Weights of a small GPT-style language model, trained from scratch on English Wikipedia.
Size: 14 layers, width 256, 4 heads of 64, MLP 704 GeGLU, vocabulary 8192, 15.4M parameters.
MLP neurons of a small language model. Each row is named by its layer, matrix (gate and up: input weights) and neuron, and shows model dimensions 0-95. Each number is 128 + 32 x the weight over its row's rms, rounded and kept within 0 to 255. A neuron's up and down rows have the sign that makes its largest values positive.
A block is one neuron, or neurons of one layer that tend to fire together. After each block is what it responds to, as a language model described it from the Wikipedia text at the highest values.

L8.gate488 [164 108  98 102 203 107 151 110 112 132 133 103 162  93 188 140 121  96  84  63 124 127 127  96 166 151 145 118 162 156  98  53 134 166 151 105 144 165 120 175 153 159 116 156 119 130 189 137 107  70 119  92 137 183 149 120 115 175 140 131 159 144 155 145 152 125 146 151 145 139 122 175 137 107  85 121 118  91  78 106 191 105 140  96 130  60 101 132 104 158 176 135 157  76 103 150]
L8.up488 [138 127 139 104 201  69 165  71 183 140 162  92  84 109 101  92 101 130 109 112 125 162  95 164 194 160 114 130 156 187 181  87 141 178 138 139 117 143 128 142 155  91 131 128 109  75 186 130 133  93  99 143 122 147 130 132 122 116 183 160 138 134  85  79 152  86 163 127 104 121 155 200 104 157 148 107 106 125 183  89 133 127 187  88 134  81 157 154 126  87 155  91  98 161 107 182]
Responds to: Word-initial fragment pieces

L10.gate81 [140 106 146 130 119 100 172 155  98  83 144 113 143 136  96 188 109 121  48  96 107 125 132 135 115 200 120 126  97 123 147  71 113 155 119 195 164 175 118 144 146 173 136 123 157 130 118  76 116 107 162 122 167  57 113 156  93 232 129 156  96 159 177 125 123 145 108 140 162 122 139 200 176 117 146 107 101  86 154 111 100 112 110 173 110 114  75 155 180 133  94 115  91 143 144 148]
L10.up81 [185  98 173 110 139 135 110 151  99  99 147 157 106 114  88 125 130 202 133 155 124 171 121  80  84 118 194 114 102 176 119 144 185 209 143 172 149 153 128 167 148  81  93 103 164 158 138  80 149  80 102 153  65 140  83 140  98  94 161 154 159 124 148 102 123  92  81 120 186 136 162 137 128  67  66 103 116 157  99 187 122 115 150 153 123 159 142 161 165  64 124 130 121 106  74 139]
L10.gate130 [106 142 118 117 173 153  61 120 160 108 139 142 207 109 166 117  88  79 115 137 157 166 184 141 111 171 100 167  58  76 120 166 105 150 104 190 129 188 111 141  56 134 147 135 192  98 142 124 137 142 153 112 112 141 141 152 162  77 133 146 171 101 168 171 130 177 149 174 154 107  91 200 106 160  91 132 129 119 199 147 141 106 164 140 167 100 101 207  91 129 141  99 107  95  88 131]
L10.up130 [ 78 170 132  84 123  98 141 122 108 181  96 189 160 151 169 132 147 182 128 116 146 136 213 109 148  85 126 119  49 172 160 109 122 131 100 113 149 138 154  71 119 157 122  76 108 179 133 111 137 189 116 153 125 139 165 161 193 149 115 140 140 109 145 156 104 137  83 210 101 110 140 184  77 131 157 158  99 117 138 138 117  43 117 149 170 137 150  93 128 119 173 144 128 144  93 141]
L10.gate165 [ 99 140 163 152 130  60 129 113 168 118  95 101  87 158 143 120 161  92 131 176  98 156  84 144 117 119 150 143  83 107 120 136 166 170 131 157 122 132 127 156 183 169 197 158 115 134 149 129 107 114 125  89 119 122 119 165 205 128 106 156 111 175 101 127 117 139  74 123  72 123 195 191 163 135 150  54 130  82 108 151 136 106 137 129 159 155 123 158 160 161  89 158 140 135 145 141]
L10.up165 [158 147 127 113 152 114  35 159 127  77 148 111  89  86 133 159 111 145  93 137  75 108 109 115 131  92 126 113 144 181  87 106 106  96 124  65 157 107  82 144 141 146  70 136  77  84 123 133  93 212 181  63  96  85 141  85 204  83 109 109 193 104 145 108 138 117  64 127 169  97  87  73 134 129 146 103 120 107  86 145 152 125 117 101  88 142 125 167 134 161 104  92  83 152 120 136]
L10.gate184 [124  84 130 182  83 167 182 159  96 181  93 157 162 113 128 110 124 169  46 133  75 100 107 102 144  81 134 163  69 163 126 155 154 117 131 119 195  96 156 136 135 145 141  93 136 104 143 128 171 177 122 145 137 155 142 154 136 112 154 130 136 148 143  39 151 121  97 181 139 136 157 169  78 156 113 127  79  67 117  94  79  35 174 154 159 108 199 205 112  70  96  99 131 157 149 147]
L10.up184 [ 90 102 109 101 135 161 143 113 119 124 110  81 150 121 113  80 143 119 108 142 161 129 108  52 133 186 132 176 137 102 100 200 109 165 101 113 121  95 140 101  94 123 132 169 100 118 101 187 136 114 110  99 191 102 130 164 154  87 151 134 123 113 109  88 134 151 189  74 141 109 157 179 149  73  74  89 162 122 104 137 175  84 175 164 112 139 160 127 155  96 192 149 147 101 166 100]
L10.gate197 [111 144 160 150 130  94 167 152 165 211 136 142 152  82 177 130 180 172 217 150 103  97  67  99 102 117 137 159 115 128 169 111 187  98 106 140 124 111 147  91 130 127 172 167 129 141 112 170 188 177 109 117 162 113 183 129 167 105 137  99 137 122 135 188 135 128 130 181 125  91 126 131 130 144 156 157  71 157 127 108 129  81 133 114 137 180  75 131 136 118 161 160 113 147 114 139]
L10.up197 [124  77 161  89 142 180  92 142 116 112 171 140 118 146 131 170 126 159  99 171 104 123 130 111 114 152  63 147  94 105 129 140 120 151 164 118 128  83 136 148 191 160 148 112 160 151 106 160 154 139 173 130 136  97 169 144 146 122 163 189 201  71 183  74 146 130 130 104 151 181  89 120 150 133 150 134  68 107 196 110 112 131 100 155 170 111  96 180 164 158 176 146 120 141 166 118]
L10.gate204 [210 148 135 138  99 157 131 105  89 124 135 110 118 128 150  97 132 114 139  64 154 130 111 188  87 110 133  59  94  99 132 121 110 138 104 142 108 146 172 153 150 175 110 112 190 209 135 108 120 108  96 131 120 150 130 114 125 168 185 131 115  97 145  99  89 135 147  78 119 155 205 138 101 225  93  96 152  86 101 127 124 156 116 135 131 111 101 124 119 114 128 119 153 154 129 105]
L10.up204 [120 207 131 146 118 139 194 128 179 127 208  86 120  89 129  67 147 117 112 141 129 142 144  60 130 106  98 125 187 113  99 116 157 130 153  83 101 101  96  57 108 144  97 110 173 143  70 151 182 106  99 128 112 122 122  99  69 154 149 168 163 178 117  94  90 152 148 133 147  91 150 168  92 150 108 110 137 161 150 110 143 142 142 145 135 176 151 181 116 141  92 109 150 161 101 205]
L10.gate250 [122  78  72  91 133 150 155 127  65 110 132 102 125 157 141  73 113 101 113  92 100  93 168 130  69 134  84 129 144 148 117 124 128 197 141  98 129 125  77 110 161 137 125 146 145 134 117 147 173 115 199 115  93 141 166  84 156 140 119 173 140 149 133 147 148 134 154 150 127 130 132  99 168 125 157 114  96 151 124 145 152 105  98 105 108 146 190 125 140  87  88 136 171 155 120 119]
L10.up250 [107 179 159 149 131 185 119 150 110  77 148 131 137 141 161 127 126 117 101 114 114 133  76 128 140 137 152  95 158 169 135 104 156 175  95 127 172 137 137 198 105 158 106 138 119 176 171  89 175 162 166 114 163 101  87 147 141 149 118  87 136  97 179  84 162 154 113 117  80  98 116 142 182 147 167  89 105  74 150 169  90  80 130 128 141  71 117  93  87 152  73 189 122 160 121  66]
L10.gate549 [180 170 101 104 123 113 110 160 146 116 159 101  93  70 101 133 105 146 151 127 136 169 174  74 166 160 117  83 111 134 159  92 109 126 134 109 147 131 127 114 168 112 132 121 121  96 133  99 122 134 176 106 121  55  99  79 171 139 103 147 189 135 162 100 175  75 127  99 151  91 140  61 215 142 147 130 121 128 121 111 105 149 115 196 102 157  77  47 153  72  66 132 131 198 151  99]
L10.up549 [159 179 118  54 133 141 150 169 146  81  25  81 141  80  88 122 127 107 125 162 125  97 120 119 135 112 173 183  96 108 123 128 161 133 119 123 119 138 149 130 120 128 193 142 151 127 166  94 125  94 154 155  86 139 156  72 117 134  48  80 128  64 127 111 170  99 164  53 135 119 158 175 103  53 104 108  64  96 158 105 109 116 130 153 154 181 133 133  94 131 122  97 130 114 155 118]
Responds to: Mid-word subword fragments

L10.gate83 [160 151 118  81 109 154 177  79 170 119 120 181 154 150 133  75 122 113 133 116 122 112  85 111 159 119 167 156 216  91 176 108 132 165 114 110 151 141 154  80 128 124 134 144 140 132 156 160 147 101 140 120 168 113 141 131  97  86 122 108 112 122 140 202 101  97 150 101  68  89  89 111 134 155 145 171 111  70 203 118 148 174  87 125  98 103 104 137 135 133 172  97 132  67 107 112]
L10.up83 [126  71 155 142  84 208 115 166 105 204 126 124 103  82 159 163 151 130 130 121  93 121 145 140  71  74 198 172 121  87 175 175 114 149 164 145 131 129 151 157  90 149 131 103 107 106 102 123 118 155 120 165 100  95 113   0 109 118 188 161 140  91 142  96 105  93 154 103 159 175 104  99 178  74 129 116 134 132  96 121 110 168 144 114  96 118  81 148 130  98 133 111 121 126 108 127]
L10.gate107 [154  80 122 161 110 124 140 163 153 148 134  93 110 109 174 161 187  77 127 104 130 129  77 189 105 175 105 121 140 182 114 128 181 132 134 161 152 131 141 181 133 115  88 138 129 116 135 117 175 151 161 134 138 134 111 148  43 148 108 149 151 150 136 146  68 102 175 156 169 112 148 145 118 149  87 157  87 156  46 186 117  43 110  65 170 124 185 119  91 103 156 118 150 139 193 120]
L10.up107 [120 124  72 102  91 188 181 131 124 114 165 132 118 118 142 172 174 129  52 107 132 202 138 131 133 168 128 151 131 101 171 149 127 158  53 148 105 185 120 113 153 180 105 149 128  92 109 174 210 135 143 164 147 137 103 109  68 210 117 139 119  53 189  75 111 100  89 167 133  64 141 148 193  81 176 163 167 159  72 102  98  64 193  70 193 115 160 125 140  72  98 144  70 137 151 184]
L10.gate206 [133 169 196 114 136  86  84 118 121 133 176  96  91 136  84 115  95 162  88 154 100 122 135 123 178 126 144 145 158 158 161 189 152 157 119 100 143 120 141  88 137 105 114 140 127 121 112  46 142 147  84  87 151 110 126 144 142 140  73 111 100 124 148 146 127  87 194  63 153 114  75 121 122  69  91 114  99 122 124 169 125 185  93 168 132  93 115 193 114 123 152 103 107 143  80 117]
L10.up206 [185 156 101 116 106 170 126 125 124 107  65 143 144 158 115  43 148 125 159 123 117 136 134 159  94 131 125 187  89 195 156 131 156 116 147 197  99 136 179 105 119 122 109  90  52 235  81 139  90 146 139 139 107 111 119 149 108  79 139  91 115 175 143 122 142 106 154 127 110 134  96  84 138 119 130 115 104 128 135 114  70 159 122 201 146 105 121 115  84 131 162  19 150  81 119 130]
L10.gate279 [ 80 245  69  95 104 171 139 105 195 147 137  97 128  96 161 172 118 184 138 187  53 137 191 186 135 134 132 121 147  85 111 155 137 117 110  83 126 164 156 130 164 147  91 137 122  93 141  90  80 128 118 108 129 118 103 110  96  87 151 141 153  79 185 142 168 170 156 141 117  71 145 106  78 147  82 202 129 159 120 114  73 115 125 104 123 100 123 162 145 113  79 108  88 135 128 120]
L10.up279 [106 144  91 129 150  71  85 170  78 101 115 126 150  70  98  97 117 109 134 184 149  91 120  78 140  77  63 101 129 180 166  95 134 140 136  45 125  56 133 151 138  93  90 158 117 144 157 171  95 128 150 125 127 145 139 136  62  54 157 144 126 108 124 143 139 140 131 134  61  94 117 110 116  77  99 124 106  93 136  82 126 103 151  97 115 126 137  89  99 132 110  81 151 179 115 137]
L10.gate327 [156 137  85 144 178 195 107 133 107 161 103 139 138 152 101 104 170 106 106 101  97 127 140 140 115 129  97 202 145 153  90 203 152 137 108  61 189  82 103 157  92 110 177 126 118 125 150  72 106  81 143 106  62 123 118 109 122 108  90 189 157 112 175  81 147 128 144 146 114 173 125 192  68 137 124 117  85  59 131 165 112 172 118 132  68  76 148 126  75 154 100 125 117  86 135 145]
L10.up327 [166 138 142  96 108 123 179  94 198 168 172 162 111  72 116 130  98  54 113  98 160 128 146 171 146 133 133 162 148 158 168 134 127 124 127 132 123 119 168 101  56 140 147  97 164 161 115  98 127 176 135 114 190 123 158 140  88  78 148 127 113  92 151 143 167 159  74 132 124 184 132 111 115 115 139 116 141 148 169 151  89 146 125 137 221 161 110 115  84 131  61 105 187 149  65 100]
L10.gate344 [124 111 133  43  81 186 113 122 133 100  59 120 137 141 199 162 164 105 150 122 119 113 129 125 173 166 142 122 155  83 134 191 156 137 189 146  54 216 119 164  85 110 147  67 130 194 147 114 113 116 104 140 156  99 121 171 122 116 139 118 183  61 162 158  85 156 127 136 171 144 190  95 144  87 121  80 112 114 107  87 121 148 154 142 183 141 121  93 122 110 126 110 107 182 145 158]
L10.up344 [120  87 192 169 118 111 153 214 126 169 110 178  58 157 121  67 185 116 130  96 109 152 155 112  73 106 156 159 125 111 135 113 148 113 142 129  70 182 156 112 168 131 151 169 128 140 102 110 133 172 147 102 128 142  74 139  56  98 152  68 152 126  69 138 113 168  81 117 168  93 168 141 123 112 165 151 138 172 124 149 166 134 126 139 154 110 194 126  56 111 116 109 125 154 130 175]
L10.gate408 [186 139 155 150  99 174 202  99 104 118 106  59 139 121 132 169 175 109  94 125 139 102 152 114 121 146 191 154 169 163 151 119 154 193 146 130 141 121 157 126 115 118 197 116 106 122  89 132 134 123 149 132 145 109 161 102  90  75 113 184 162 109 112 169  97 117 152  83 145 104 178  92  90  95 102  86 157 143 141 131 115 131 105  96 129 122 114 123 169 107  63 142  99 134 148  90]
L10.up408 [170 159 122  92 183 140 188 123  90 143  92 100 121 131 135 192 108 108  58 100 144 121 116 116 104  93 187 137 168  97  96 146 153 141 183 160 160 117 129  58 186 196  90 106 113  95 169 143 133 140 123 170 185 143 127  82 128 124 107 127 143 193 160 142 178 151 160 180 101 141 212 168 173  86  87 123 118 129 117 140  98 125 159 182 121  94 120 121 119 148  89 189 145 120 163 114]
L10.gate589 [108 180 114 151 168  79 136 153 117 114 112 105 103 107 164  67 137 155 148 129 124  65  99 103 120 173 123 147 179 158 123 101 120 126 149 117 113 122 114 122 117 188 148  98 105 160  89  84 145 149 191 163 117  69 193 192  94 111 160 137 124 165  91 128 123 131 140  84 108 203 132 104 139  98 170  80 116 151 121 216 151 107  90 169 135 153  98 112 128  82 138 155 150 133 108 107]
L10.up589 [207 117 111 102 135 169 153 119 100 154 120 131 178 133 145  92 125 186  98 150 100 117  83 137 140 172 115 121 143 139  95 147  53 140 106 102 109 132 108  60 140 128 196 143 197 117 111 117  79 178 132 118  88 121  99 127 137 191  93 147  91 142  81 139 134 193 146 108  99 195 160 121 114 147 116 137  86 121 124 184 108 103 107 138 144 105  83  66 149 169 113 158 120 135 127 105]
Responds to: Table cell numbers

L8.gate647 [158 160 137 103  72 121  95 153 142 107  75 130 109 184 139 201 115 179 153 128 103 170 139 167 135 198 128 136 210  84  89 135 119  99 120 130 109 100 138 160 111 171 209 169  96 144 130 147  77 120  89 106 203 132 177 126 114   8  72 206 196  80 157  97 155  97 190 104 113 157 123 144 156  78 103 171 121 130 128 134 120 157 182 146 133  78  90  61 124 111 128 106 112 182  99  99]
L8.up647 [117 108  97 177 111 155 161 124 155 108 118 115 103 124 161 115 125 147 152 161  88 115 169 141 102 133 122  88 175 158 160 136 106 165 137 166  99  76 129 140 140 106  91  87 141 143  99 138  98 130 109 143 142 124 116 148 128 192 176 130 128  94 115 139 190 180 150  93  74 106 129  91 126 148 137 139 136 165 176 124 114 135 169  89 140 178 119  74 134 122 166  89 152 100 155 155]
Responds to: Numbers in stat tables

L3.gate27 [173 119 148 156 126 125 108 214 127 129 118 149 155 130  97 117  81 178 121 185 141  85 194 116 101 101 157 108 120 131 141 130 169 133 172 128 130  89 143  72 106  97  68 142 174 109 115 135 141 148 161 130  52 116 179 183  75  58 128 134  61 223 138  94 112 186 166 151 170 117 156 118 144 133 115 165 194 139 148 148 150 107 147 144 112 136 117 135 135 150  72 150 166 167  83 163]
L3.up27 [ 98 129 143 166 162 153  49 128  84 123 136 131 187 104 136 149 126 111 125  82 139 106  97 170 137 145 141 145 117 116 205 152 121  86 183 101 128 167 131 119 112 151 115 151 150 127 129 121 123 174 118  83 115 114 181 173  90  90 137 121 158 156  96  97 134 137 146 167 132 111 144 184 138 129  62 135 153 171 112 142 100 109  98 177  60 127  93 119 172 157 108 106 131 144 140 167]
L3.gate147 [118 185 136 153  69 116 103 120  71 201 149 170 157 145 129 107 173 101  95 163 140 148  69  98 159 109 193 115  97 126 176 175 134  91 118 129 130 109 111 157 162 128 125 179  98 115 169 155 134 176 135 147 209 130 113 100 133 119 132 165 123 127 136 123 124 159 121 114 146 142 101 152 167 128 118 156 141  51 123 133 141 129 138 125 190  60  76 138 131  90 120 134 141  32 101  88]
L3.up147 [129 160 162 112  89 122 127 149  72 193 196  75 216 168 133 148 147  49 145 154 139  99  90  95 124 117 115 170 150 117 148 122 114 121 119 161 155  96 128 142 155 109 121 126 124 148 161 131 140 145  81 158 130  79 158 129 174 104 136 140 106 128 162 123 152 161 143 116  84  83 113 123 161 134 129 126 175 142 143 110 169 192 131 169 170 150 119 164 109 136  82 174 124 158  93 130]
L3.gate151 [142  78 128 185 162 106 133 155 130  86 139  64  95 114 182 137 147 125 101 158 105 113 120  70 118 139 190 167 113 101 132 197  97 196 136 104 111 164 111 104  91  78 126 136 120  94  92  92 108 123  89 123 115 151 156 199 156 116 133 146 153 149 121 146 161 156 124 181 143 148 117 106 116 142 113 158 180 118 143 173  97 112 163 104 145 120 164  94 114 132 111  82 109 170  88 160]
L3.up151 [157 130 165 172 113 162 137 176 144 153  87 116 144 111 122 236  73 132 106 126  68 138 102 125 119 143  78 140 139  80 129 108 123  74 119 126 129  93  75 143 153 125  93 177 114 140 151 102  66 148 107 113 115 119 115 138  91 113 102  99 116 124 160 133 125 189  98 155 178 118 121 117 113 166 127 174 109 121 128  75  89 111 167  94 152  86  89 134 129 101  63 159 128 141  74  93]
L3.gate350 [122 111 136 114  87 134 113  99 227 137 163 161  62 152 108 187 128 145 162 123 103 132 113 138 107 187  16 139  93 119 138  87  98 102  98 129 120 128  63  92 116  88  91 154 158 100 158 130 134 144 108 127 116 108 150  99 109 108 177 150 172 107 117  78 147 134 190  90 113 142  88 118 147 187  96 167  78 112 174  88  81 136 144 134  90 141 114  65 131 116 121  92 107  88  83  95]
L3.up350 [169 154 158 157 122 148 165  84 145 143 102 143 147 136 141  92 136  85 130 147 117 114  79 132 149  93  79 137 129  64 177  94 136  72 123 143 104 130 131 142 111  99 163 131 159  74 110 147 132  84  80 142 142  89 131 144  79 155 207 112 131 137 152 151  98 109 215 112 118 162 113 105 174 123 111 139 115 110 169 156 130 136 167 147 100 148  67 110 136 131 140 130  88 186  93 183]
L3.gate357 [147 102  86 103 172 117 117 139 156 159 134 112 120 104 118 125 188 156 127 139 131 157 116 148  76 119 119 116  56 150 142 112 143 135 171 143 170 138 116 142 123  92 138  73 135  72  72 107 142 119 135 168 117 109 185 102  90 158 158 159 165 149 155 122 113 131  88 145 105 111 153  90  73 147 120 128 106 105 123 102 139 162 128 146 130 153 105 124 136 102 122 121 163 158 122 166]
L3.up357 [153 185 162 149 108 142 104 133 205 199 191 139 143 134  59 114 122 120 152 145 117  80 114 148 109  58 177 209 149 148 104  70  81 180  95 144  92 148 109  88 112 101 100 204 174 130 111 106 128 150  99  99 151 113  72 155 139 143 158 137 159 167 126  81 108 110 179 126 103 160 120 141 174 140 123  88 112 153 158 158 127 103 130 132  81 157 132 148  99 152  91 148  48 138 171 146]
L3.gate413 [ 90 159 124 114 128  88 165  62 200 155 144 137 127  95 121 141 129  98 118 114 112 107  36 112 155 102 109 129 192 120 133  86 127 134  69 148 130 114 148 164  90  78 131 135 160  58 146  92 103 108 143 152 157 109 146 188 113 155 115  89 150 173 148 102 118 135 105  94 161 145 169 103 123 166 103 133 153 152 165 122  83 179 134 148  99 111 174  82 153 201 110 147  79  71 104 109]
L3.up413 [158 159 186 134 109 185  57 158 133 128 110  92 122  83  67 163 131 120 130 112 112 117 227 109 104 119  87  74 132 125 142 120  96 169 157 118 128 174 115 107  96 124 149 160 214 172 159 176 146 128 159 190 154 130 120 113 175 151 109 182 149 146 131 167 198 115 172  65 128 155 120  91 161 130 139  95 117 200 119  88 126  97 126  98 147 160 166 130 160 155 117 216 192 178  45 164]
L3.gate496 [113  84 122 129 143 130 110  89  93 144 124 142 159 143 100 154 159  72  88 186 136 170 100 122 133  78 131 131  65 141 140 128 145  93 113 107 142 103  82 103 101 163 160 134  81 115 131 152 137 160 124 108 169 119 173 147  98 193  92 112 133 134 129 164 116 161 146 173 116  88 170  94 168 133 160 153 148  72 172 152 101 110  73 131 191  23 116  57 181  76  96 114 162  74 135 191]
L3.up496 [121 143  75 144 134  88 142 134 155  81 101 101 118 104  98  86 113 133 126 159 160  28 141  97 183  88 110 121  94  98 171 131 106 109 110 172  96  96 173 187 114 143  96 124 129 126 131 131 108 134  98  92 184 121 192 155 152 112 129 153 119 131 125 108 177  66 120 161 108 153 139 125 107 210 130 157 146 156 105 188 115 151 135 138 134 112 194 163  82 170 156 140 141 122 187  99]
L3.gate535 [149  75 121 105 141 127 128 186 164 111 124 164 110  48 175 130 151 149 152  83 113 158 179  89 174  95 111  73 128 134 110 151 132 101  95 102 176 135 103  73 152 159 160  51  63 141 166 120 151  68 115 114 156  98 156 100 150  73 134  86 131 115  87  88 122  86 139 171 109 124  85 103 131 160 124  92 107 131 132  88 122 134 149 135 168 104 130 134 183 102 103  93 153 167 102 116]
L3.up535 [110 147  88 133 171 189 142 141 139 160 132 113 119 154 150 126  79 125 138 130  93  83  96  80 119 153  90 119 121 151 130 152 101 142 146  79 154 109 142 138 135 151 172 186 141 204 129  97  91 217  80 140  93  84 140 199 166 170 145 129 124 142 156 107 111  46  81 122 162 133 150 105 127 146 208 126  96  76 120 102  70 156 162  79 153 136 164  48 157  40 139 158  98  94 126 159]
Responds to: Numbers in table cells

L3.gate9 [154 149  98 137 157 165 142 132 104 155 160 104 130  85 114  59 155 124 183 122 143 122 125  35 154 116 140 121 133 143 126  98 129  81 124 110 187  92 145 119 149  90 144 145 159 110 115 140 117 103 109 152 125 171  38 152  56 166 141 168  99 111 164 154 101 189  59  84 125  99  63 161 140  93 153 135 116 154 176 138 129 135 110 147 129 126  96 129 109 144  93 132 122 115  54 116]
L3.up9 [ 78 119 109 176 146 112 163 134  58 219 103  90 150 133  66 109 124 134 130 182 118 138 171  64 212 116 173 178 138 150 109 140 216 149 122 176 140 180 104 130 160 102 190 152 177 113 123 189 123 152 118 152 135 122 133 118  89 130 175 142  55 120 129 115 153 157 120 121  99 104 102  78 156 139 141  69 102  76 163 135 133 129 110 157 104 141 102 132 104 123  76 143 136 137 132  81]
L3.gate122 [110 151 155 135  77  79  69 134 143 108 118 136 135  67 123 113 134 143 127 148 170  99 158 168 127 176  72 132 175 111  82 117 186 135  83 125 131 104 111 131 126 153 142 109 139  97 119 149  97  65 145 166 166 158 149 123 125 183 135 206 113 133 146 161 147 137 188 109 118 186 171 137 145 115 119 158 118 123 136 123 125 108 137 145  72 103 132 122 139 113 129 157 153 110 100  49]
L3.up122 [162 107  90 132 116 120 192 144 116 145 105 113 104 131 134 123 107  97 109 130 172  93 142  80 113 187 212 126 136  71 141 141 144  82 101 173 106 106 159 114 147 112  87 165 115  89 133 115 133 129  87  89 155  71 138 117  92 194 106 138  89 143 130 153  97 148 105 219 136  72 104 141 147 106 154 129 112 161 117  79 145  90  61 106 124 149 138 151 117 119 146  76 169 136 139 167]
L3.gate202 [138  89  92  83 104  85 142  80 121 106 164 106  55 107 128  82 157  85 122 114 111 140 128  89 108 126 114 126 112 162 101 129 192  99 155 122 126  83 107 149 169 114 166 108 138 152  84 155  94 106 140 120  92 128 105 143  94  72 143 181 138 193 160 142 152 160 143 141  93 165 131 124 167 161  88 140 139 108  96 103 117  37 130 170 155  73 175 116 182  86 131  82 139 123  87 146]
L3.up202 [120 143 133  97 109 109 119  95  96 111 101 130  84  86  99 133 171 146 155 128 147 148 133 110 123 150 117 138 118 169 133 156 200 112 120  97  92 115 116 169 108 165 179 133  59 152  99 161  97  56 151 166 115  98 119 112 165 114 167 103  91 170 142 167 134 148 141  88 116 194 201 181 128 146 139 160  90  96 137 130 157 112 105 139 100  73 113 130 102  91 138  99 131 103 116  75]
L3.gate205 [129 133 129 197 143 115 146 173 133 100  84 100 150 162 147  47 125 102 123 102 167 105 129 100 121 105 180 163 110 106  71  93 126 129  91 129 146 114 116 131 151  96 152 145 163 128 101 162 158 122 135 103 125 160 119 137 103 106 165 135 111 138 131 102  99 171 145 117 114 109 101  89 128 161 140 118 125  78 118  85 125 106  64 123 158 101  58 168  73  83 120 108  95  64 118 123]
L3.up205 [125 124 111 157 118 159 103  93 175 143 107  99  96 140 131 202 139 117 123 138 200 172 109  69 207 152 156 122 138 133 120 108 189 145 120 185 120 125 131 146 171 103 152 134 105 134 126 101 179 141 138 159 137 164 132 125  72 121 101 135 184 144 130  89 140 173 158  63 152 117 155 153  95 133 159 128 166 104 154 115 113 125 144 154 137  48  98 130 115 151 127  90  95 115 107 150]
L3.gate234 [ 76  82 134 144 187  59  83 131 130 164 142 140 155 134 107 109 125  73 154  99 146  73 128 182 123 174 133 118 128  98 139 150 130 177 117 118 177 129  91 187 144 142 142  99  80 122 142 176 120  94 136 113 128 129 106 103 113 127 158  72 116  98 128 179 123 138 116 128 188 137 115 150 200 154 123 183 108  96 197 127 190 131 125 125  91 118 157 165 147 102  56 158  12 148 116 116]
L3.up234 [124  81 168 111 156 179 103  91 154 115 115 151 102  67 114 132 181 168 130 140 149  76 134 142 119 119 161  53 118 107 122 145 114 137  73 130 151 111 121 160  88 167 137 123 135 145 163 144 114 114 148  98 123 155 130  80 135 132 173  71 153  94 109 123 131  95 107 154 189 156 151  99 133 159 176 146 138  97 141 133 141 158 146 137 110  93 150 144 151  88 108 133  50 155  93 131]
L3.gate285 [176 131 104 165 100 142 140 125 129 143 200  87 124 154 148 109 138 104 136 140 106 170 119 109  60 114 150 146 149 139 115  93 165 146 100 155 117 174 133 114 146  91 180 154 146 129 200 116 105 125 148 126 129  90 101  92  50 111 173 149 105  90 114 142 156 126  62 140 200 139 103 185 135 183 110 157  94 153 147  84  97 170 163  97 103  68  75 173 160 140 163 161  64 131  94 138]
L3.up285 [151 123 118 129 111 137  55  99 156 116 188 139 139  94 177 128 102  87 167  97 128 144 157  64  56 109 154 188 120 188 105  69 109 130 159 120  79 114 147 102 148 160 148 120 187  97 196 136  90 125 142 107 160 118 101 173 151  98 160 128 139 148  73 164 180  90 107 128 178  93 125 136 117 179 106 113 108 123 150 115 131 193 212 141 161 142  55 156 114  87 168 100 133  55 102 145]
L3.gate460 [181 116 105  99 151 110 150  89 126 155  85 112 148 187 186 153 113 100 117 142 131 149 155 115 147  87 151  73 100 174 133  83 130 185 181 117 181 106 105  71 135 156 106 121 125  91 115  94 104 145 126 122 167 119 138 165  79 169 100 154 131 119 141 139  95 148 125 181 143 109 135 143 134 160  96 140  83 113 119  94  92  87 167 114  66  75 177 154  92 135  93  93 161 132 102  99]
L3.up460 [109  82  97 127 132 134 130 114  83 111 214 128 144 101  73 174 108 213 135 129 156 153 134 102 143 145 162 110  59 185 151 155 133 145  94 149 116 102  82  63 140  94  50  82 128 117 147 123 147 145  69 129 167  56 136  73 152 141 179 183 137 108 133  85 173  80 104 205 133 153 139 129 143 173 151 132 117 104 151  89  55 124 110  95  94 112  79 167 195 152 125 180 142 173 170 187]
L3.gate470 [ 94 147  71 118 130 116  66 180  85 127 150 104 159 108 108  60 149 108  85 168 105 103 168 102 114 132 184 162 109 190 138  99 117  98 120  91 122  94  64 191 191 160 149 149 191 130 110 161 133 116  88 120 115  88 122 102 129 139  94  79  79 136 136 134  98 140 149 115 157  70 176 132  93 149 129 138 112 142 129  76 115 134 110 126  90  87  57 109 128 149 100 133 129 139 111 138]
L3.up470 [125  83 107 126 133  97 166 141 101 104 201 155 120  97 114 153 115 137 124 195 106 101 163  84  96 149 172 147 149 179 118 114 167 145 137  91  85  54 115  90 205 146  76 173 134  90 203 229 132 112  98 122 180 110 112  76 102 136 137 102 122 156 131 118  68 129 154 103 141 148 140 112 131 152 119  95 163 109  99 121 139 134 161  74 132  93 118  99 153 164 152 122 127 111 155 108]
Responds to: Word-initial fragments